config = dict(
    n_layer=14,
    d_model=256,
    vocab_size=522,
    norm_eps=1e-05,
    positions='rope',
    tie_embeddings=False,
    init='uniform',
    init_std_qkv=0.0297,
    init_std_up=0.0297,
    lr_mult_qkv=0.4,
    beta1=0.95,
    warmup_steps=67,
    batch_tokens=131072,
)
MLP neurons of a small language model. Each row is named by its layer, matrix (gate and up: input weights) and neuron, and shows model dimensions 64-255. Each number is 500 + 25 x the weight over its row's rms, rounded and kept within 0 to 999. Numbers have three digits each. A neuron's up and down rows have the sign that makes its largest values positive.
After each neuron's rows, "fires in" lists the words (lower case) most often at its 100 highest values on Wikipedia text that the model never trained on. A number after a token or word is its count.

L3.gate133:525487473511519514506447499474537520490505488529474499512492520488490492526503487535507522520543507522497443479531485500543489470506465502487483471482544466493507535538491527524561482484487471504445493511532494564549523467524515474493517497481512490459511520494512467498482489504528488493519495533503514493533486541468471510536470497509473486497510491533500510523481462511519498525482518515486533513482517496458491453483502518498530489487465494500510488537493507497499449496471565505508465482502484512491521521518496481435472469552545520471510491513487460498485498498500496511
L3.up133:479497475490471476464490485487470518476524464511516488516489510544491510488471518561488510506504492448503540528530516504504486489511510482484518493522498509494510439501472519490470522482499495535506533535517518476533518504482475505489515464503496461499486521470480503524494506536552498503536444544479471540488490535498588472495511531467544511503452500500519505470541527489526450509510501510533511484485558513518545501496539468513489472508514460519513489499516534508469485472532512499482499544491483509515514501549536520511475569516505542530489522473507504476512458516494544512
fires in: "had" 28, "played" 17, "father" 14, "used" 9, "use" 7, "announced" 4

L11.gate408:485508476488540465522502537523483517508483481518514474501525500532472489468496482497489539487465465494481479478471486486489514537450469526458520454469491541567520489526529504460490572491485508515489513528537456503495464493524478548451509536519489499515536470504456523475530483506485489505500461480524497483473538502484425526455486490485490477497503503516496503502497535502469493496540540509511467510477487504509535491518491463494504499515549497514476529505524476531510505457536480500563497505535521464511529497449524489515478507520496525513432522480515509475507502515476548505
L11.up408:477490522460490494502482511494491520486485502480521466486465503497503532484518489506500521501532500470468492478454493467510479519473482549506482514504525477482481517525512494517481508497489463469505528514509506459533496486486499506483466504495492513485542493554478485469496526507492498487529487476507506517475522470497555524494473468493470491479474522511520496479493483545525528457510511480523463529494516523506509512507503482492466532577533457518488477477532536507505517478484511526560474561455502518497503482502526490499457478509473516462502488526503519511500477492495554517
fires in: "the" 24, "and" 21, "s" 9, "highest" 5

L8.gate633:489513558509498525506473499488511475507501486479503549527518507489518492487499495496476493454525494497513509514519488510489475512545508493475526432563464519472502504523498495463520474509509481475436490491492528488446480504524520498494526448523476533470455454451513501507511513461506477477498491481513495526486502495532525496483532522489498510467508494463527475479555439494502497483495508495506475478469484536502496530502487453520495504476510531509519478516489514447501478499493482460494431544494479481507496467491518513460468487546485509502502510539509535457490483520553495554
L8.up633:488510487494488510510533515498531487490507492502545490505505480469484523512485495487511522488452487513508504531550514521473517478536553515464479441566497499511479488525513515497515527498499498476481489515485520513443482505506460472562514477480487477519502488527518490454566477464500543505496508519537511489546483490462519469510475533515505512531519464504540468534508511560522497518461523479534481524483505509533504481522504537541500514501522482478514509535490520466453475492496499444520471463534473523510471477506517545509512501512509496541511490478527492493493513519532507460
fires in: "to" 56, "will" 10, "t" 5, "may" 5, "should" 4

L7.gate165:485489513485490492478505464473527530546492492495510513512534533492525505483477490487508455515499503573532504492534491485504481494488484515493502518488533526481519544493502503490548503479510495550489499578457533508527508485496500531503491465429537497520490522485469492499508441473505467473495472491516499542492534503502489460491510483487503490495458497518525487510501492489523487489495524469525522480498518515526537509452527471495479493460492511507504467476523486480471544521530548545483507478507535502514494501526473464466527538524497553529475459465481517485463523509506506509
L7.up165:503525544473460516525495450529497480456502515467533474462555534517507510561506490454513472538490500481497463505506488506469476500491476487486486458496517533519506534519512510433524516505481490492499479464462535475474473527502504474521469484440472491477548507538439486538500509449534490487493499516479467526475504505510471470485516481446479542464476494482513531507506515443457478487495538484482516495502493503520509511474510542527540516476489507464499526475472485471541484527535521493478510484525471461530515520562480534489500501540510507488480493487491495513524511502498506522
fires in: "there" 31, "significant" 8, "therefore" 8, "important" 5, "common" 5, "commonly" 4

L3.gate80:509534499450506487481479461505543492450516496481514496539505513471462487493434513502499500492487499499534493521483477489487441468519481482490445512491485491502466508459495503466477504515496501512490487519492507508491490490474530501520481480527514469473468501515501495465491519482478521437498507481489500511522558483471495494488503477472485472531544519455488493507514519487480490493541492533502531485446461502490450505501515475579535482507481494488478508482503521508518501495496505491526513516542527502464525493530442463503460454507495477464470526557500516502506499517466484492
L3.up80:506529556502496483464536510534515499483494453508525537477512483451482483528490495530501497452561439447547494514485568426490491493523485470493538537533442488510508511484528505489500494477501489503506543480504484481539484492455518433521518484459527471470535479545503529517486524514493499480506479474471505489484484486473491499540502494515515533508502487492496508518502535477557501511509522483490506476477521527490504528517479473496515509522508514518487502467524483505498510504500504510498483517489457502522526483510443488487528511489535515490503520495505454511534493499521466495
fires in: "time" 33, "most" 24, "three" 19, "two" 4

L9.gate614:487535523474488472485508532504519525542514513511517469470511495493471468484512517472495480498457510505500510520457495562512473484513488511509492538479527499509516548521473478482513494499498529512488505493528472497512502497547495506481491531497493557514503493496421527530505461439489510448543508486547467505502541474488500533518548499508518537497472492500526453512513505502520509489516501453464490449478514504484494481520479507506485503492510505499524476452461479520462482523462509544501521467514534530515550471508508522483545512501499532529472507493530474468499536500520524531
L9.up614:481450480462494510511489515496501485500487489518554505457509523482514505501474450504507482454546497452513489546460534485454505449494509493501490537503482479494475525501491499494529455512487495499484493499490522492510544512485520443436485452456461508517503515465498486494530609489470486497493514508482490506498494529499508505472501502494506542511493477486561473495495504477485498543557565532505516476475517516510510528538477509480531504504463491494526509489558489499520501515500494507506497479475486437499482523542495509537456470515502510497476523512475519525541508512498512509
fires in: "there" 30, "as" 17, "where" 15, "therefore" 7, "what" 6, "it" 4

L7.gate665:504486502432474489539511491499470527470503534495496488499478473554498472487513499487502496458507502535517510476545525513462497485465477480551508515494545477519476495523528486481496521497489521487496480479509489518525478473458512529485526485476533523516482485503491501492481455513471454485528487508434496531488572538517570494435455481480462522505528487513466501503539499494463482484535515493507507462486456486509512505501482535455520499533482503514511501506487492499537516499457519515501498511506500514505515487460498500500514519498489474469543485482504526486463500493483502527
L7.up665:498522513516483513527507528445505464505493462507486455557534472528505526516522473511514480486493439524473495516476450543465503554511457505447505468471535491493496500490538459481461526482471501496513508522518478510457492493494525478523512485513475526508488443507490497503486511512502468529472476512515521543512489498513532476488482496438441492550460465483477516444518499477502443505452527493491534468508491485503481474493491507520521520514482481485495532513482439446481489472516466535489504512519498508480486477517478514545530517519503495505519514519507528490489513504487504430
fires in: "first" 26, "film" 21, "further" 6

L5.gate642:533502476500458477500520466485515494490489523515502493483518497524481431482472515539552535500505499461476489552509489563469514485479448545505519477493498477501537484507463442500529467505514509474482488502459518520543451506485510503541484483517519486495497488494560523489517467465492539513492529518505515499475496518454477483490550511492465492468494534497495497502514522460504525480484531548483499455500527491543493514491515486519504542491522492516463493459506505482506466511479530554521447489552507481485484511526497498493487517516484497523504529532497518482451533474485490527
L5.up642:480505528469489449491485472527514496484507514519507537473490507515513491509531462481525507474504461476474478530505490466521464447471468472488511503486515502443492476493485466492515536485520494509514519487531539475462488453486482499471503522514485539534485498451553539503488480516496528523507523484472536502512435522474495518520481480489521518503519492504495505475502483502485514489471487513529484506507485486488531520491505512510498482557519507513490504454553455480489494520464521499514478474467539480506500501473557491525493520537510483526529538526510491491532445447502463496
fires in: "university" 19, "division" 8, "of" 8, "to" 8, "town" 7, "eredivisie" 4

L5.gate133:468544483512494468513476509544502503451502468504505513517538495493479486548499543496511500499486493509474500503473523538501516460438532490510499525478497504509512526480506503522492485527488504482513516458492486537474492475482536462512482510510500491512494498477497496505493535526474516500483448464522483465514524541532533467525509538501494503447484549494499486495492456498489556529510518501497473465505501528508469536525469527555505513492491508486535496477522503511478512479446430484501527534469474485481533493535454517486471475479500489520469520516538484461504495527478524527
L5.up133:475516472511469483499510503499559496527498503503466517502499472514475492509533528535527514511471474516491508541517527470494479472499477513483487472498479505430505517496488486478476482518516532487466491495517559495514518496498493509502497531432500504520540514535511485492484487528506520507524464485519449493489506540493504507488479491535553487499512522481533496519533473575507471519533539504459504512493473517492510528509517530474504539520463504540548421458500511562494520521484546508465484517468522482520506472543514478517476520509476494510510536483513485466469480485497475516
fires in: "two" 42, "three" 18, "third" 9, "much" 5

L4.gate382:517519488520541500488476481514561483472515475473482496526488501483484509496532510480527487531530494480511535446495475536501522498499508467510502534529507514514478488503476516494536497522482517526547505465472459472517495532502452452523513493456506513477455491469522535534497577479515496484512468480573509506490537541512524515471441516492513516485491451481510482521509524515519504507520476514474474495466506505476555497461513519483489429520512492525529522457519541472534506490493474501538513499533514524521511499517506497498500528468473452479463516484507496506523480468502489501
L4.up382:492482520464514516494520476492494513505501564515533507463542552547490499493480508450509485497509435462537537472448500486492502504488523576533535490505506521494470519494488483524517539461500491468504470486475486498538518493505530508535497530537495490503445467532478483476515478499499555485539529503510509484468456508506488493513503558493472490490515522510532554547494499551493489486475456461470453506499492481492517487511536559468532499505512499468474510482488505511508497489472538501502515487475505495495469521495521473488486516536511524466523508521508480479531477469489519474
fires in: "who" 24, "which" 23, "while" 17, "according" 10, "white" 5, "account" 4

L9.gate537:513537504486518501491530517512486495505523480481515497499475527472501477471504465479471532520509524497473493488509514527479506509466479497465507493510507529527507520446511476482519495530497526501533470468556517542513496510447500491520519552497510500486507497501515511524467493529462484532483457468473531520463519521512462521514463449543489475476544502473489523467491503533551522508479500525487483574499469489495502473493538459549513463490475481490471500488438486511499464463516479493529487486510476526479532513502449514500482503536461466516514498504483514472509503556460508547
L9.up537:505533484531509493506501548476489469532525474486491477457525503542535495503469442520497452467538474518514509522519491545513521500460442519469493526513478494505509524489441480506480479541503483506459488498528516513533517501488491559552499495487503535471518501496492498480524533461500559510511486513508509528535492502505495492509509485489477477477503511513492499503494490473518506480513506470514484509439526500545475504503489502572500548529475505521531482506478494483472496528482484563508477499472504474518510512489491485471511504453478481469536458512492513506513475491524500514
fires in: "to" 45, "and" 11, "he" 8, "highest" 4

L7.gate301:548514540534497496508452471487479493499474544524518447490498478481504472484531498504506493524540482522465506517485506551534477477511478527502550502507546494483466514487515491477515497531487505500498514489520481483481495494478535475485515506457454476496506460509479512491473535484492483499515489469530519547546468489529493481481512459462520494522439471448502519518470502477545510521512524484538474442495539514544501508505486521556490504509531480500546508500462495488513524495463487529489494538471488488490513508451486510529495504471449545510504528485485521483475518532537503512
L7.up301:480473521505470503543495459493520504477541505513497548506522539530514526521475500484506500466493514509425552475452521485486500454536475525519469507504463489452531511534530461439534584512522515460504448472487522511460440507469522487485519533496497496500510468508514501476497487484488469498515521521523457502506517501499467511524472532490507520514509498502486535488476550504512528520501568509473549508493513519506530518513499500470539526521493490502539487522508461491484489484510522500496525475469510559502518489471519540499468439483519524518505504499519530488472540529493514493
fires in: "one" 25, "three" 19, "two" 15, "four" 7, "male" 5

L9.gate689:511464438520458486505535521512476488454509525493548488486543487531509480479525499513501536531503525464527504474521464524509473479494472500481501477476518489530472486503524537504503486505552510492498465500523474488467505554479488508503469502463517550472455498526506513531531518468463516480473511490477500513508525491481543499488530477537514502546508516497492469503491531497480481559492503530543509486520473499522550542514502524533529494441478524529493490499475507522509499520484502506515499458533492531490472524522475507532515491548528492521521478496457516498495520570513464477
L9.up689:463505486513488465524466518491516459483524483457510571487478495511476490477485464472518494496495497510542499496574520491508494479493473530460473531454491561495483485482534524454493517488486515482499501486543518535513504529505479507519504526528546510512524477523519536477536500512476511532496472491505480442498547489484488516499529492536523484478507531518501487479494500444532494483493500502487477495441497511506509497494519469503521529507463480482511506471491526462501490508509507461500524492467462481487496539503482511489451530536430509542504512501483491476509483542544471470
fires in: "and" 29, "then" 18, "he" 7, "2015" 5

L5.gate347:489496501512486472523519508477466514486495469509539472514493528479519511512470520476520541552543467482504511505495438527519495490494518483490508515508526505489503518507455542482510483496492553529516512515521525524490446463482519463530518495500513495516452475492508573522574492526515496485471542511506530513500538517541513481551503466509448490514480502483500516465508472498478487486492493486518520503504476470544504488496488507529502501492504482524471477530515509516414510489477470500503473499472492534477470499485470487490516530504481502513474543537453523477522513529496511494
L5.up347:444492519473467480498536516520493446513520493518512475476520483517511502520429480519546512476548467447523500493497479506531492505473472542484539450509485509445460513451515496520510508487459522509496499491489514500476483479480508461523514500532482501544490494462518490527509518495503481505498499499498500492471499545510498495515489525515510489519561501518487470483497496522479489538492494494484512528536486481515509492503516494570482476481492483508490531480475517479490504518520491510511478518475488533497490536524506482493503487516476501503490491506541507522525496498500503525
fires in: "to" 59, "took" 7, "river" 4

L7.gate520:531448502543483526481480488537505475435475510509528484500480513458519473445512467473514478491530480514513479514520485503524520524507465473507534464471532544462492477523526530500483476532511513504497476475500502468476505495480498520493495520552509482482507472493497485490453499473512535524536495462504501536466469510525522533529518494475491479520511484508486521514541480524478494517544492513487511483540528529517494463548484506499516557528514477501511488484525511470467522478472514495520472526499468511514493484449504511532537536526426534485516499510490540482541507501488481475
L7.up520:508489496496522478504528504463465563501502471486517471514495520490534544504504488519477489524501447480447497487494497516502506511478477567538462493506497491498503533514520493490502560526507483507493488471537496479429520490504527520455507502535501508506509505588500491493478480526468539528516476471503431483513517500503493465518465479476503497533427532481475543531465529508485516546478498496469435475496536467527487535498521497488505495501480474505498504499483547452504483520508482502474458516529487500490501521514509474525514500527490496501482501527487517503488519491462528504
fires in: "first" 58, "bird" 4